python train.py --n_head=3 --n_kv_head=3 --head_dim=64 --norm="rmsnorm" --parallel_block=false --init_std_up=0.0446 --warmup_steps=484 --seq_len=512 --dataset="wikipedia_en"
MLP neurons of a small language model. Each row is named by its layer, matrix (gate and up: input weights) and neuron, and shows model dimensions 32-159. Each number is 500 + 40 x the weight over its row's rms, rounded and kept within 0 to 999. Numbers have three digits each. A neuron's up and down rows have the sign that makes its largest values positive.
A block is one neuron, or neurons of one layer that tend to fire together. After each block is what it responds to, as a language model described it from the Wikipedia text at the highest values.

L7.gate76:486513509472506496493474544498535475477437562435482472510546556455509486444470546510491511535533458386434565529516527543565558477461517535504499447514443478510508535493590412489492551484541518491478467447486517494431466518513460497515475514462499542472548551535546480523431426552573543491502484476510453565554483522522518539481515506503533460482506515500484506530532512509461493491565
L7.up76:499458503467484466524503552484465494461505497524464534432571535489492557471499541540447480504527446506526554531458539525479532577498541523516463468577466452450500449540456476534450484526485521472562511478520566556426468500516525474570505471488511499450536504515470551465514500464523494479441476494532543522518548448571488461498490527574596622493519568501481463455505504587412524557528
L7.gate99:473450501468349470519564525558464574418494460591520486487546440544448497474555485509488555510503473509499463465502462463539521514424455546530522525561486502543548524514473507511548486510523524458456426495494547536555590567540523478615456473490509514501465467520445459525520402527535482471427532524507497441525574480469507550519444470504519490556503541441576481547519486517502508514491
L7.up99:504516440510501514499443507522498464456542540526506487518419497505512543570488481473519535597604471538460570511470522477534579576462501473481503457471476509471499480424618505522442469501507516517546444535506519513472537439554426505504486526424517444507496422541501497556515546517487482530503521490478512549507481472438427519474424513452489449412551523483551504459551497496547470498583
L7.gate160:530478483538473483459458517527467486547502461511494532500531523485489580452424508465493559579529456502570516459529482521581562492467494578511460524491507503532544507404494487537538508520495518435510466511474500552498544531583460366495568528414568518471470496511500515544530499515500486496489490470467442495479555546442534541428586530546504528534512521435511460517499503518485482510450
L7.up160:493543487513528530546494536522544477464474480480540472598520469538455461507481541451538556531511504451489471525477490536504466502553481543488424459575466510550558508524493511541489578439395573495563442384512512445494577503503493551433514562509550510456467436543499492500459494489547488463464478484472489488437514563469441540476514477538508465483515481543507515512441458576473517408538
L7.gate302:526521523461467517507481529470592517445504453478444422524550575559430500474450582475552553549485491452465449491440469478531534443436470511534513486473562544537524572492568438487488490464462530515518427559499508529447555507502503535485548511528527595512449513419499454475495488570501530477455557475488471483463544538422469612391496512533489473478502512408531522471482547572543471483480
L7.up302:461562517506413489534496497531504442500467441485494506552511514496426579498509517476512484523559462592573488467490478442554482478476494511481462520512430413540544543538447491544472578525447453541571506495468499457535485538459494507545552470437511520471530469476448549503481426543556500435510573523437538530518525563483475498451468486501482459524471547510562511570490512545439492536461
Description: The first word fragment after a hyphen in compounds (industry-ac-cepted, mother-in-law, hand-as-sembled), and sometimes after a space (ad-miration, e-manating).

L2.gate105:496470542545520511546488503557533506563445476505452538502539517504487553450436437464459517546508498518579511507485526479552490510505469467453495527414489523523439555459537525509450466512470518479442393604462507546517535418529522487502537429539543486486469480496503534461469568598496481497537467501555526461544618488463524508472544555505540497542509588495519546526485564458542489562548
L2.up105:553489507520515576553596484476482439542500567512435471515507506574428564474456566430478434531518501507505532557458543506565494542512520521439540492441461536513420546491492460555494513525482515519449509507532550503466467463542475414502494487536467529511479474511503516485520437530512511536524518496539511451428533481546559508481541578543472546561485523548509474516541412513543508522535
L2.gate133:502467509502512517569410455515528536545474452524562484528547473464518527420574545524536516496476557581451519501544468497491511471422461479470485520471529426567447556477557467514442436523451486570470474438458483517531533492561507459501484548535504519596433498515535475456481537495526486515459404439507438503506549586503495448480501492490599540517394502439529463551460498548493464502456
L2.up133:517509504502487528527409416509514535585544517574502553476524487474531539427574493543442499492513534510501479466491440509552485474437488509464501530480581467467466528496529433549470503492526475600524460472492458510507465490543494510493444551544506486533469495508496582430488495461567481531519443501584458510508542484508553445427474593482542456422480480477469443495455438530561485491455
L2.gate145:460498504527444480504460495515510500450464518482551497465439479524458508458509549448547481471509540534523530532472426502469467434457459431519491536479472497557565593553560502575474490439481518445474456534477535538508568502497538533514484574505546476503445441480586466501395468491489566552561509505570509534458567451491488513485527518527567450515465584476561469560502490491521476476454
L2.up145:496482523552538585541496520502491477456480518466525439536510491590500463475499607516524497413518580517424534454554446508524511501504529397490515478574502543473544439514475512538523507492502472490473562506431515543565498463484495461592485510482486501496508458563497475408478440496475589520552480542544521518443523556569486432521539515514537479569454495524531469483506479510540522384488
L2.gate154:447559453518516566449586518536510548518395568513480576551499467505490552449525558561514494539529528489564519579572499498497495537535433502526441468503532471502496506511481535464472545532509510499490513438525508493582538531474536470564500513517470440485435550461518498475421476509539578515457449504498458511516443451486466515481485548516530518428552516478463501551451565543489474456486
L2.up154:436521492529486552465533502558506530427438578505495514549496463521456563518554571590522485456515529489557556581561517504468471543524438528552497470538499478539502484482474544480497485510459464490538481420520545477537539516425514506567521535510470427435484526489518516465429450485530551546421433498484459521482456450506469521455511525479548466447508501474436527589485503549496439475474
L2.gate156:556495519549501467474524465525504508504466473467517573470442559511480553494458563496512489504544480548532462424448466465460441486525445515539487573524512523462476524505538470529574523487483501535498515524419441545499489535477408446496415438478484488496517450567419586524448508467540481504503497566573518437501492478524542468462475462559545486510538552450468489505457498489546484487555
L2.up156:482513536454489442504495542508528487490462497486482467521557529527396531522523525487533552526471483519571516509486524417485525551459548462432470510521460425518450472470537476471529476472512453489531474573486553473538538505473568489519495561525610533513504457511557565493443549477528490539485459498548503464482492529524471472461473469423413509532504555483524522448511590492480505517478
L2.gate172:521519471477531530461490478503506528495555459466397496466552436581466460508560451557489531467455485533408454554541513414449489587386562552522540446462539488456517470494459508437530488461457527521569575482532521480566549493529512570500529546456481473521509485468543487432469501524484505470560552473467574485475452491449494477415476431483440472489501486451516447518561477471512475473526
L2.up172:454536561518547545549514551496472422428540528440489386500521501566475575415518504493438482491538459468467517533547562461530423497525483536517581477464499562551518523572504493541477464525465577412463501533497481570476485439465432479524507476454384505455525471486438473511519513559462538507466525503511493487512487482487483549476514504476469509498491438471533490529531526584533524503542
L2.gate174:511517584475507460507455488553500522551518497535491530466521495554434407466429525482489478480479450498509487542602538541527552499548537496505458524503492456464559606489498538557508443397414513506515484522499541557540521533574498511502537499570571580509441506482565568526537509513464547572446465456526491536504550503560617533529524524525539530492548476503570503556527457518487465462503
L2.up174:520519512587463516488515456583458479557530527528525530511511530523492475417503547504502472526494437410524592491484358489580517529549478513520508579529469439504553483440488491492487492489482533504515441536511537575535540503570446474496519459523465450458523512409552516490571425544493550499529483508551493489466472513502503512556545463499511480533524541549436480506513470493532541438521
L2.gate244:563484483460527507514566506531505516594531591481599426457477416579521484507501497503533420521450506451499593490519527544504555498471487496505423436516475479527468491450472545440513504535485541453494468511537527542567479573493507534524476449513477450543540460480482455515523487521545537535514474462529461436526520458436545450547520502468496476508491465524505523496527428568512609490428
L2.up244:489612523470510582517494519492492530495528515553520428461484387494515453445560485526532559449413501482514488536460472582452521538490468504481511543478507464553494501428520505491508579534523442606457577484510528505498497508475503552517483539558492463479429580494522420478540530503577535548460528436498506531401492499454531512537540486460434504506474508502544533412512462521499491536443
L2.gate317:544529505483508551492446556466462488474522509527436506517483520503503521538530472575501541454533520548533438527525532546438532520462552519521487526458531565501510535542490484470475457475504500596546539564523517476556443533513533596535573506462537514470493506520477548548470526444455502536537522412454544483454509475506527531416497439532480478502461477537524473540494540525507444422512
L2.up317:501551433522540502565432489464531428569530517495507484578507442465511489483487484501487518507513622536557514527528518497492541460444507546513526579536489541521460536488509461553471464464499523545478532547513497432470458507533496521540542587450586519545460521456555480563481520447469480502546504506495471517421488536459534498465452484524590463496486520526435415522535457543564461494540
L2.gate326:436553440469502508520463421500492499488536530511542461471521494524573466481550501524489564446502541447472509471586507524529476559495510473540541564437457453577499555476475469411517508522453496477544503518563504488483476506469512481516561519493472523462507405562595508442427508597513468514521466480565409512545509516486536521516550553542499451545464601442516514513507483529577516501453
L2.up326:522545498540491469513419571525491458526521477482515481405531425491517500558487497526568510483548564525506527484521574457505513503420463520556501447433509491500461501544442519501565538510466492468498548554513527441498457473538535534492572432508486462433488481501489530457477470479447517463591441483486499383488482523482476451456529486546498575491556435550576494534515475506577446504550
L2.gate344:517529561475496481460444511474526444516545551508564478501472524534499497466542452502476475492472527498450496485514514613387501587498505454516473450475560482496510460494479466554528533566442474526494530496513547518516526588480454498510594533491474554546464483493509459487504629522515505507462492436491529494506532511552438543483481487473496522541493529471528497472542541476545464427495
L2.up344:510495546536551472556517491490480511548567586524525401548506490527517475466525424515549544447536486470478493402527559522483499558522449446465475479467500531505487475517502428549519458581485551457525468491488506472527512499512470547504517443510441508475473474445403534434470544507538482518546446466504561508457554466473479530479505536551507518528498485507424601532480485497502491490586
L2.gate352:527493519522463533545517497568522501526555513406442567510549452517521519520481549570514540516474493481554466556510471538502480529531482498499471464561549419468458462474453513468411460475480514453474462544526533535514479463557613523529525481522489519469460517451532502427506508525598438511572483487562477409469525454529523495557535517483478520532503594543509518447499547549487405426444
L2.up352:478494522505506554499464516483515479512487503479476550467566492521522515530515595572468528493462451482466494489522439524489496528515489500554516458527505452501446428560436504467404463441494516458484479464562574485530465431505537512497530494530489491436475484486511486446559445459574473503509556484537471442478571463513497497554576505484536566536534571533527560523550453506536458496428
L2.gate356:514485511552567502537538526505504446548477509553562587510556511510541496425433528457517522485577486504616506542457499502550531474510436453479509560520498507613496529506508447514483500468516526510533549451518477523565519487481541529456489457570521535496445497489568517511434479467533574483460449490501508457493587543497515518530554463499536523442491466471537527491407521519539463486525
L2.up356:488417536514497489527498512480518467521521540534541460523502494546528530521460506473517474492493481501534515466439416459534526482483420513465523471508447473556547583387503492459482470470468551524567519472442524534460514478474551551548503507542527533522483448513488579520486475474517565539513470488488500438524516544519428472495563514488552540424556504491524527527383492495532494496499
L2.gate358:425509535467469528406463481547568437600454522504490468425488460515613563503458514500440490476475475470537539465517560448503537469469473506517497512529537490499513571473491501456486615491442555524501441494488437465533478494407501413521472416536539532476485486505572524512465501542524514513571491439482502548496449507465544552550499530476504483517474485481519489507472530465479475475488
L2.up358:439455556502485512490495485488525553572492545567529462528476464508563530477508489456466447422516494510504533453498580548544531505525477443551475548495501525497534536434500514509492494438431471505453507496552479495554516519479504431596502447511472526510604512477480502524481472504462495518558457417482497551475493514600577549524523457539508441567479545494522512409479522491530466458512
L2.gate397:488465556516474454528481518515499460470528506508502489567470448550485419417541498589539484542542480504458473540512526516479527536449596474515477520535435536569501499657544461436548575484459556423586557500557525548579516544457501499560453487458486527503488498564457482494514447487540563566487434520492554428486512549531554518488558504481441494514463483500539505465506425487511576440483
L2.up397:456429525484486452516583475421466486493502510505527502530529439436511523513479483460537502451589442512471482409536490498424516522504515485519454514438538469523462445471444589533506510486475448459541584534507452430517549475485439498518463423540503523423466455565430484505496494464501450496509519482543523466531471504517530551493441465602482461500530497517453573391483532552454529438475
L2.gate461:494550490539581485532498563543539432503485536533532479454557416563511514509503564517487503468583515517516535494548527461517563557471521471528439488442516553493453527557471518479518595566514492470544519555464511496581505485468514497524516451507449483466496464560504525487454494470512557493478485491632497446562509503585545526469516496468606566569515480578551544558514512461543444476458
L2.up461:478522531598586576527514486464499469475535557552544505495504420486545513480528521510512509436574543468487507453587494574486547589429552498574504527396503462570492575474525498493458525517403429481511527444590504529487550514542469542463566483543427427420560471516486490458457490509465496550478481554568483509499515452543498516522517487548495528580456497515472484510493514533591472503427
Description: Word-opening fragments, mostly re- in split words like recurring, rebel, revenue, remake; also part in "part of", and heading =.

L2.gate51:521453520494465467476500535465518563449573482507434507402492459532509483600500480444479426468512445542492484475436529472517537475456516480536448534479411498448457504540513487555530496482451512486475534512528541463541480499534510529541508530495419504493490553497435486501474557488541501472536410530563535541450505476450498562475420490519442445459485539574517528478545478576471476500470
L2.up51:543470519495551488567596521445508446449523461556575446457465429465483553541498500470495520553512571508565541461547530516382510519527515482477611494451481419555516545507528444546493491460479419507521575498507543449501485486492535494493545485509509544532583504554590512525492536551507453585492470492437511524547510479450509525492485460557465555560505521500504478454481517511471500426529
L2.gate61:483509508583506473532466481547545503517465500474509427484526510469518465519554563461485473497466419464546591479495463597458469503474473531519516526553486589486570473537476500549482521421458485430507536526490528553451524543548435509540470542521500517559483481430497553489475533499481548545502596541520476483506539491514491496558471484525479461486533561437455504529514408506457494471553
L2.up61:557563472483555521527490444539480542555515518522513447535470511550457480542508508485552523428408536483533562568472505473497579495567545494489464619547448442545536511432503508454562467474479529482547516510520517518530481505565556457496549516510493482494562568514510474460521510478464445477525464536466481481460502485523473495469525426523438524528518465521577475596552442563488511468598
L2.gate68:487539464461456470516534460439551501521519535574476521507586445440496477411578471452454521532518520474534518560433497498506510485460443521495500531505475460511523455446469474518480483488531549486555575489507502489529554519520489504494549510422468507577528583432535507456490496465496490525522479528467474469556532446560462482498433477477528506434511462425546579519459512567480454465523
L2.up68:492517470525505501450538498404555484520512558490576476522464453473539462471524488465470518526491511501469505477433501521578522461486457509489481527504475506580575455512500497554535459501460524427538531498487473475488565524517526536515538518482459565568557532425531529442543474489515482459467468494506478423538529497445499493502427528519571476498525563431504601543483416522422426537522
L2.gate119:607410477488465483470530525422520502484549528491477423490617555502543502508564489448481510541483525428477550482478441409539529557468521440528439484495465511492464484460516518478475420490456464418445471553558534470561442522517498520497528476459487568522470453484525504494410517472512442530492466503580467444452400512520500434556492510508472542522471518489530503520525518609476536494537
L2.up119:610463494491447485488488514423537523496555552485461420509617545503521538533587463484510511498494520451472530493459430435562495518489485445527435488491495500520471518481506519525486419522417503468433494563559531462540428521550481504509522454458492598512457459501527498501455508470501448530512437534572461462468439522542474465561507505512470541505461533509530482489521499608471580478532
L2.gate146:590527455488519501447465519447493559527467412463485530493485548573485528463555499487535525455460580541477569474510425442497477536528502502497434501487533511485454549445487437456505402502491483563457551488539565453534450589565532507496515535461544539530515476524524493547449504450474422524551425465530504465505509449542486474485518543477442562510487449536528539473553484485530563537511
L2.up146:471472560520477528430546417486554541510483541441499461555457466549485519465534559534511507446498482458483537494477433436492471487462513520554506488463358531578451559483511501495507446505548554483523468567526490493515464528504495477554527541457545556468517464468496490545466403509550457465463491501507497414583545535495536488553505449444512525450484486455552541523505473551466553527497
L2.gate153:474515471590518573459565496437549524512527492478542461477491482529413564490494514469529504511459492487591527453493496511425558500521526431481478521531410446560513515492544456463501493566483530508517502475559494522568587504436534466534500560519375521498473499450571459453495465514461384497501473524459541508474543519529413512451471434483545441498532484518539500465502519469557539524524
L2.up153:525447540530506502475509591501500557527529522533594445570470459491476526561529537497472503535492541490533500398488563494513544469557517493597501503484422443493502533478529444487458483543500486471535474446542470465479466456453521446536564540533478490565603500433461552462526504521491473541513465537506472512427513471500470505472505486475568513518514533478501477583389491542468467544508
L2.gate216:484540444446491540548460500435556502443462520541564495500450575479527518501460512468484449487497524538512474479591558510486516457443521410554502455494448524503562471388500465504557512480477425487559516522487515465558496542524506512444469599503504487436499464463593486530501460504487526519540443517454538419486540622531508548502475541497500451496480511506495422522508593529503515475517
L2.up216:443450492515528518511560488571519504450510449475495583494514506454462544423475490487552529488470452475501556477509497540442508473439545537562462488445463545499531512591550525522493491446496556473486476499521527483528493533561550463536559478466473500457499520533520505473432509536488491516497507556554493485446460487548452486484560490453454478443429492491567466500481490430553499501528
L2.gate267:569518474521437465523516482552541489506421454499532494550527466552561493506515506553521422469533574559553499556445442451503523509428427526550485455499499548526482452501568520493477530531440448504534539542442550513522512429441509505517552525470529491459469566551544579575477526461483530522462489529551460498548478552411513506489450512504474482429512451479468534516437485535495509468514
L2.up267:522508473502470547471580503527501506546456490482490509550512498522547471401524522561505504458522619480570473488501495542513486537466443563519485493516504474483500437569542594528523582506461517549546520467556565548548509524530526513546506569528449484534515533502551474480451506487482529525448534560445501417500491525480484494500510555547472517446466384464494470600436513531503557477473
L2.gate283:434509435508501420427505540509518481504507514437560599528479538555454428487544470495441488499538563563469426525489513465451563490477517473424520494552474453537501554475423458506507465490494510474448425510480442473559572540471501470503493476430484470525504455418538538460447507457533408513527488483475503484522474533533525511444466422502478522544553484516569511470493516485486416494544
L2.up283:475523469581515507520506488387468559471549555491485469500521535479483466480498543521484485429441504511514529467547508525493575407457580561483552404508465475500554483485469518474491498476555500501474501521512445535486555531502450507522521540486516487514536496385513429516437487492402477508469454552532531487515516503516468468494491478507521564495584513474473513563467554547525455526470
L2.gate290:485445540468475472475543452475491505568527465509575492484537517574453530568482554469477470467471525516507483503563552458466509504511508429506481501542447463533464446471490510460532490514468569479501573453562477441531507451490534506525535456507437441502500530565505533426494485490449492540547448456482581461579529476513504493494443467507484486499486477539569471479534470526568520408470
L2.up290:483477564516551497557537480537508563412591511517530533563530551485453502543490519511500475505534470610538520412514459534458453493505479483506472550455462506536488436542555485476478497505531473505516527488534517518567526505530492499506480506584497576510546531573530534429450494519505459547532514557547574474509520502506508568481409466510409458466573532521524537526541489515510561549492
L2.gate294:488431465447452445569561517506536470504494562482580466460561461495539500612550548539538432415470523519464535522562543511554464521434503476566490493464454519483522469488522520452609448407510437498531501534498552515516509558495479519536487502430451489519527470530497515509499508483423494446559444505528586489512476545563506472552482559476480531537508501496510494543483515510476553417573
L2.up294:474503394573496534502533444585449520607456572414510542550537541498454466472537557538474491496519508497490498519498552482520481486531534409435529504469513533492496502534546499486472487445528513497484482492498509543517537537479544474561523483443509446467534509529542474544539484517494515506468460536545559473571530432467516523511509488473538573465507560515538482515487538549549552444571
L2.gate408:542457470473467471508539521443527499537545466454533586423527471471498410495549513483531474487446439437538615468537506463551510520531511556470521604514463553479548509527513511443512533475486476463543457516589503453544505502519474444485556525460544501454532527514558570488508501442562480484512480491483516501462475531509551471514559480558462531556493523468510487498490440502476496504537
L2.up408:512470465446536522545562482490521499543525497507538532488498523405439473462497554488506463540455487462540513496491498482543583477576525503482451589549486441501482444582517488464453481498492449434523441595501515515524489540527508470471525550473482575487463492454456513592496559544523443511508494525575562489522528565460476516507496506473480560519583646468487485465499461548541500492528
L2.gate410:494508496527493539429521511438493509544574444495476562486457518443428517424452488445516436447537553520511538502561558497464514527525542466566546498515446514525498482482500497480541401559488503434560498531572550464463528524445593493449523490494464502492525525488564509474493516510505493518487502501527516487565551498516508526515457471498464503477536468499478505486501522528538550496435
L2.up410:546470578542555470502495471461490499491536480511538500506459539473499467528550476441547447486453532528494510526482508468433474568483480485528553520434497482434491508541504367463547430547533450443522451494508528486509509466494528518534482553485440490498506482487520530510461482529487520525545491583545462537498534490408469453534485478398459549521450480489503493546407456460493531468520
L2.gate427:479558425532541479469542533474482525474514526522489490476444509456430536443548536509598423405506486523533501535535489476456500543485469492539464521533505477487528528549587480472508511528515536519532522443572464566522499499468518508530537441500485544552600559452481510465450484436559424500523457542531482494546446483499494560536527426557502489484469535505532510473551499502502516520422
L2.up427:499491516567518527516520480464516498495527438483510552546464544443515491505476457497473503476532470530595513450460419418473535520545557490466458515472461491540582425565496513490499528505467516486532508521472543561536395441469562588551517548483489482450537480591510515431456562462463473553469514483527533499494455471505493478516479514524495476515506543568576570513522465523420492489550
L2.gate509:524541483470479446462513458517498578508476517493485532467539493484450446504495542539493460484473406432512581492453432502486539428511491491491484552564503436507450520553549602582455571563425544439438561573550491552473505490508492438498504498448484566443526514485491527496418511481545527467486519490582439538458511506497467510537477455466468431464534527479526519490560459559464467470539
L2.up509:513523464496515532477504457522474576513478517482532498493562507487455404475501543556525465499457412429541571469459442496507569451536517489545525556543523457456505492575558587529441536577445521463455566545565511582456521497471471400455529522480441558469492536498465515479411546479556506493489533509542444551484488531514486498506544461505491447441473528515512544488529461548473494478524
L2.gate510:465468484531481497509540550546482468517496508456537472553543489573509481493490561505476445499449521536544512532524446510469535534503531459563514460509470429456482503568445499419523489476494516481585504535500474489558535502521545501540549500506521482483520516446466570499504487502528565555587444454528535567431530432624541488526501428534518496500457536461602499542486458496390507401597
L2.up510:482483501593476503464511502481531469477509486515537528539546522441463492584468533521499477456440535493582457509500495533464533461487472486597555443469480443535480547522525557510480454497474537439518487536504437572575576465473510483516498542490508488444500539415524497505506506521502552592549497474512468491450529484542520626461501456544524527472498477460522529457493475538428481464544
Description: Short common words or word-start pieces, mostly end (at the end of, West end, endorsed), plus part, start, head, over, post, often after the.

L9.gate306:523601533509512472533484537439557553408557535438531521471528557431529523518506501483552460551512477491493543539476500505452471468481518471449481487467556492537465447551566496569499445427478449490543491433503572499519558537456461542515474457468460506515525496469474536476507516501462567538468445574449462492546538491489470475533463562522495530524499628472511516561522462516513533454517
L9.up306:398550517437515466456550529483479516513454475447472525519539534482506491488525424509512485582501525531434488531553490495479506560487549438485504516448543456459506420542498494480458490468470490517465559477522518422549517513434457492469472502578441430489532568528486557560497470466460555497502496485489554511531494521510551477546493489470456542578476502526488459526563450507405519440505
Description: Nouns like place and location completing templated captions, infobox fields or table legends: "1st place, gold medalist", "Genomic location", "location: Sacramento".